From a checkpoint of a small transformer trained on Wikipedia: 4 heads of 64, 380M tokens.
MLP neurons of a small language model. Each row is named by its layer, matrix (up: input weights) and neuron, and shows model dimensions 0-127. Each number is 128 + 24 x the weight over its row's rms, rounded and kept within 0 to 255. Numbers have three digits each.
A block is one neuron, or neurons of one layer that tend to fire together. After each block is what it responds to, as a language model described it from the Wikipedia text at the highest values.

L7.up297:154129114083102135140107176108147116160096135121115102127071114127114149119138141110172158117070118092131117105140146097152155104138108102157126163133149132137124101117169112142099136131152091122124106125131096136118185148220105146160126095108129137149147106124127130134087091103168148120134097100141118097141099089149125107134113107142087134130127112110135108146092116093098132093124
L7.up514:117128166140155143138142082159139110086124120148122119131109056120151125140104166110120124145141121129109136120121136112124120109161132096161109100132161111124114130156148149123157135081138126115126165138162146123132073110142106111171137131158155107124152146115156104136131073167159109125154100150122135124097116126104129135110091124144128124117112142122148172082078137151117088084115
L7.up636:125091137175118123136157103165133116111133114126137133100083172100128125140118147138158101150117113103147142141136154115071112116114123160116151112111101156131119137153152110059120155089132164095124152121140112151161139157093108137100095133080148100156142128159149114140107109109113112151129120140129116111148135130162116114143138129107131117094196122077133132153103135094137070119145
L7.up798:098131132127129112133124108159107122154124142098205119077154092116133127132130137112112127113117087124119131100140109123135134135110087129129109108131115116137109166124141131122104117115137179137122153128132147178170144126121097089134143128107136124177161146110105121131106099145118101129122136152152121122134135144178100113093204121175153114109119125132146114142104100136114117113188
Space before dates. The space token after a month name or "in"/"from"/"of" that comes just before a day or year number, as in October 13, in 1919.

L10.up22:145120102076085141140161129160130109144134123078118147112091115122119154143136130173169166132108094134130144109116142138117136151106137168172131103175166148107169151139131132114116116136126128142108132131126159116150119103175129158129115114130104112142108193133153157100153098148119125135153104132135153142118118125108142072091105103170124161128143110149100148121095131133125109122129
L10.up149:082152142120120152150098113133137092153094108111125143129160141142078164141134126133158125163135092096140119118122155110067114188114142158127158159106141135146144140137122109123098083145153138109145129147119119093158138150134074087149195150130188117136153108127095123106117100162124150132153084138128126131148114120149147139093112126154112130118147149071120154123146138148128142152166
L10.up183:122129098139139158124159129133152164123129137146145128104109111137117131113136131167125126092162098120152098141105106108135142138125153160159119110115127115120131163136120085133140111122120152115167160083135151101126166127116082162128142130139098108103153143117145114144131102126177117119112112117076127075125134091141142186107113123125132169093124145123180154114173120125122152086155
L10.up355:091082156097118125146170121150120136100101123105127147121189077096129169123153147117120147146121096128153124144126086133133099108134091117093121102125158075128118121155156130112087127180122136131127148120132133173141124126090077140127174141119150111140115114111157133086099098095137138138098122159147127051161110105129148129120140127129119141139134131148164148145127127096137149078154
L10.up627:117124150094159161113136138118153084115134135136126118116108154135047104126168120124141162136159104115082135145121182130109084131132139097122097125113169129134105121126141106112100115133118130078133135140139149109127142127095126159110134092130101124135160137108164126113126070106150077130068137115144138096108141132137155101126141195134098142121111149111176137132182168175116182098066
L10.up796:103048188127125138131157125121129140123114141130125150116081122154116100138146144131135124120174118109119104139176110146108137085096144138138141128088142176116104144125113132131110072089137120131109136103123114134098129146153099151160193162121110145149162102115109150122134103088160104124098140151107115148110138109133134122148088143162126118140129117140150142162123117156092164120146
L10.up932:121113121137096121146136110172106130163102140144133123111077134122117115137112126103120119087148112112166135132121113092102132140091117140180115078126124095121128100160133120101153127123111150158175191143124128146163118138152128141127155151153153159138150118115186147126136091107146117138088139158152124124159131082103115124167137119124137126100132135133145118120111122193148125122149
L10.up982:133123124144184169102123121113105116109080167167103110107149115136149122135087118126122128115123153087096129129120068125094176110099115127144118131204131104154131119161167157111120119133149129176130156118108195116141110124134145126129166138159122114137155141138102149137141140145144149134127130110096163118122109100094122117140101131145139117105136148121131151112090106111162129125148
Space before years. The space token right before a four-digit year in dates and phrases, e.g. after "June 30,", "In", "in", or a table bar.

L2.up194:107170156156129122121117128121051107117126120151124130128156117125109161169130102175156113115131171097125135140147161145101114131154137140116102131137137120140090100145103148108144090124138109147110136133129147118148092122136158142085167119104092123149106125162144163163090135152083147107111112135118141150142134130129086096115115146110072104101107109118136097136134111120116161154189
L2.up757:127149119118145104131116142130062167108139108139144142136180147148131200127147154141143131118138117132115167145122145120153171123140135089098080117140117135140113165144165101159105124103155116145140171123126139138144115139155138144113122100122107077127130110155128128114138145142120134153107142160118108124137165141068136145154085178164113097087103099104093085165086127126152116140143
Sentence-ending periods. Sentence-final periods, including ones fused with closing quotes or parentheses, that end mid-paragraph sentences before another sentence follows, e.g. ". He", "". The".

L7.up57:089175128128131106153153122140098113106126138089118143134148105093141156116144083125123101129161095126101136112111118151120137151109117127124154100125119127112110129140147137101101136107151128095157147156151147144125104171066102143119121147130152110132152155131140157166127060185124168137149124109123131153126120144160138111144144152152120118108101129153134125152116134115128161125111
L7.up626:160104119125080159128124102117157133114167130136128130097125130157111140140148175103111100131151090084146126094124165091130129128101117141120163130119132129118125129127142123146098141122119109094097125127080093111178161108205135119157116138109121149137084124147136108117106170161129102137135106124162094108120157143115148145113129161144101127135158116071112185122069128143151136197095
L7.up630:089134145128118121144125133105125137117098123143083147089120162171154111132174082163117138093114093117156152094098170105121120110150147101115123140124100106113135127120111125122157090105145127077049146088113146141168098138134109137107133126098140143161155123182133135125142135157114187141101136163143131128102109097128169150105161129157133118098151117170121154076093159088145120138122
L7.up904:126123127120151163148097146155100142157138132126092096144134154129096115124174098123149102158125146094131148141129118127106119174082107133158123130146115136124104120140153079116141121123133172124109164152101114128182142127176143097118067126109135130115059115117147135126118102075091143130130168111159132140120115127102147145107128128161123096105149125173138149137151110114066136134124
Mid-word fragment tokens. Short subword pieces in the middle of a word split across tokens, often after st or est, e.g. mainst-re-am, est-ab-lished, st-at-us.

L10.up34:160168166119139187118145161144141099140147139143146123142119164162095124109164123130143102089158155125092132138110097148096094168075134161098161060111114147156129141093113139115130086173150100156123117138139187160152163155130106094139146087154136142124148145126143128110133094121090144157124148119131158120154129136129153130098118134142167119137114118062124097130149148084114120132144
L10.up111:119128130116113099148124113126155189118121139148110157098148094172137128087107121155163115136131118140152103137119149186139107120130164121092129088137124156129125126115129136147128092134138136096153125134094155126169080117132141131145114149120105141116134177078145152122118131153132118120103133109162104151126127144149100181107094129161115116120126132118136138102181136147112140135140
L10.up138:136141125123092123118123122119105129108122133124128117108123124142106163145064145110186125124130111108129150106148138163147097139126126118136167134131139044117122137131131133153127110138133128115139113124143149084107128162141111109138128118114116107151115114131134125119130120095085101114161126127118131134140161120109112119136131197130144083094112075152094117114122115168092148125140
L10.up186:150151183127128150116131189125120129148148110172143122133134139088153139123123113135163091144133127152146149140133132123123109139185127113123099134126133104127142122145140130082137063107095151128125149097159136155128151147090115100162137110109149127142112140139106090135136136111154172086117121088127109130175130097122088146094133153140114131086109098114112089128115138142152125142137
L10.up190:120115140119141109129105152195115143112130136159060150093138133141156190101152108125113117116078131123155116146132167176107122121131099125096091119080075146134069130124148115134128121111133141114124141165114150130101145139111106148128137115163089122142080149101142131067101153141125110105097116123130130129084094132138103141123097158157115085131162102129108132132145155144158144145143
L10.up691:096113098141144167123087153107163107151128128099087144101149110121119101140148135119174106191130120122177118102137170149088141121127117150144084128182108140097129137135150144123103112110143130149115154106147127100098137138146099126045139136114146126137139150114129115132085099163137117134125114134156119136105135135145154149078129112102135111139135098110125149144151164095121145144124
L10.up912:117157137133128101094128114107144132118087115136116111136097099126137125048113145125143100152162138146142136123156134140104111118083144151126100121167138177125116096121152117112135098123098126096089120117132156123118116158123136130176147121138078129161144161121177102133181136117096128111152107140144137160101122159143133151125130174112109143112132115086147130162165164142186131124140
L10.up917:127151143163077124123106109155107122157116116167113115121176115121143129116173153123112109120133099142139134138128165122101130085122164133104120138143062141112128100123132134132128110142149126127145091137147132084088141143167115132124137098103111164113093130095169115122131076153136170116156107090140098160103103100104141184175082133128102110079105148122150122135176122133102124170132
Sentence-ending periods. Periods ending a sentence mid-paragraph, often closing quoted speech or parentheses (dreams., asthma., Neal).); occasionally decimal points (14.2, 11.00).

L10.up21:137120118106149139106150152151143170139098113126143166109120147119092095088155128118116109150171127165092130103125148117113090119139139122146124133161127075116097161135112166134124125170165087137183126195135120150157167120152140104169135168145122133091129171134113100111153168128136147096121123144103154121102109097135109092122120083127143094110169116168124109162125120118140141161184
L10.up404:141153098101139158154170111113139103146157132119127144123110126132161143111159151123157112155082159088117114136156124118138124162135118146125159104129138132132125077131130132146103074116103140136104104093134121084126113130123133082109136116123138156157145117142122130133117109127158151128103161077125123153138092140098116068115143132165129130134118142101171109119134100118161129153129
L10.up464:085119147119151113141117112147128153093117106140138104117109162151142108128126117133126103147154105129101105129122119149128110144173145140112133125130092122124143130130143157102137132127141110133074140112115137124094106108142151111133111156107095118142130158089136103099076116116161156114118110175099120202118130123124074098120143139110143098120157122080136164096102089109164171135137
L10.up624:118111115103130137150127140127141121152080079151172130133135177064119153110127115151136113138158149139150125148181170137148107129181121134132085138153124125117113155107129191105130117142103092146117133161152108143115129124098134115085130169096139141131172153108116116100151120149082141133147089156110099145166105100108150061111127109142144125175095135134146127138138112097140126115154
L10.up643:098161125074137178142142123126124151117138140120144136140111142122119147098151126108134091125141111122146147134123160132123104163149111147120138170096134088106130160110092183170105105077148114165082120118134158108119125146131157068095145129168116179125143144142139144099118106108119164149121137090119105136116142177084141109119163146124147173120125140165108145122128100108131148121142
L10.up683:149154144136135121112171127129084107155170125121128174108124094106104109087164195141125165092132138134150136136141094204110044146129118164148145136092105096139123125143102135109137122128157132089063140112130124142143151129158169111114141146143119114163111156118097157127112150125105094114100102078169125081109136130143133130092112169116160114077154172095124178101149098142141144166167
L10.up971:076135157120140145125115122148141190131135136123102137144155139121124097122120091102165176109184154139115126123111168118169130166116152170170119121158100097142109140127138111111116091117159121148118179107141109135128145127158126111112126126085111118159120133170094092101100131152175085123124077111120133121104109144136157107083092140149099108131156125094114161102146133117140094142103
L10.up974:119146093102129140151078137131126184132133109154130100136116158141103125121124137126144095187106083112095104161114119098163075130108127108167167146121146111122129164139079140119166085122113173097097124072142134144093107101127111122118110114101105108111156125112143108147130129128066161117120136137130168129119171162113152169129160122146129100135119116114140126153160139147131118137106
Split-off word-initial d. A lone word-initial d or D token split from the rest of a common word, as in due, dollars, day, demonstrated; sometimes C (Court, Cavalry).

L2.up17:149142162119099123109130087139144151083123142116118114170136112088151146105109135141110133131127130157176111169095095138167091178140170113125157135116096106197106112137089161127138116103092130137080152134168071112157103145169161163117180116107140144132158139190132160114136136178128117119116117147138154136143170127112105142121125108139174136136169156129137110122121158138150137175149
L2.up573:115151130083085136134117101157115123129118080146119109184168143113151109162089156126126127152131111170115145123128113135143109122168162133119118120141087148120151084112091138095116117095116124175108066133135132099178150147164118106138120160139125121170107109113154209098091124157114119114143167139101120121141119125145094124131128141109156155150125127112120148103121143121153162178102
Latinate word-initial "ad-". Opening pieces of Latinate words, mostly "ad" in administrative, advanced, advocate, adjacent, also acc-, ob-, plus closing pieces of table headers (T-ime, V-otes).

L2.up175:124147147139166144118142146096120152163157142156124131135146167158124133169114149166159116119136110153116155163141110099133142135145095162087109091142140118108062145133144141118176142147117111154123103105158116100187091106139095119144117090100108104124159130100124100140123130090081133138121111128168132137139113106136139139122091121143133143141116141092137098170117106147135182125169
L2.up997:121136142105174145109141130102151121163117162102154117110092126138127176151130114166165090132127123158111152142151140151107130134146152136094115107133139095133125109105184165144127116149112085128111139120141103143174115125127074078104133144090130127148138122138144114135147156142132155151125112149136142086181129156172091114160111127134126170087093092121138128131145132136121138137109
Closing quotes and parentheses. Closing quotation marks ending short quoted phrases ("waste", "more attractive") and closing parentheses after country codes or asides (ITA), plus "at first" and "not only".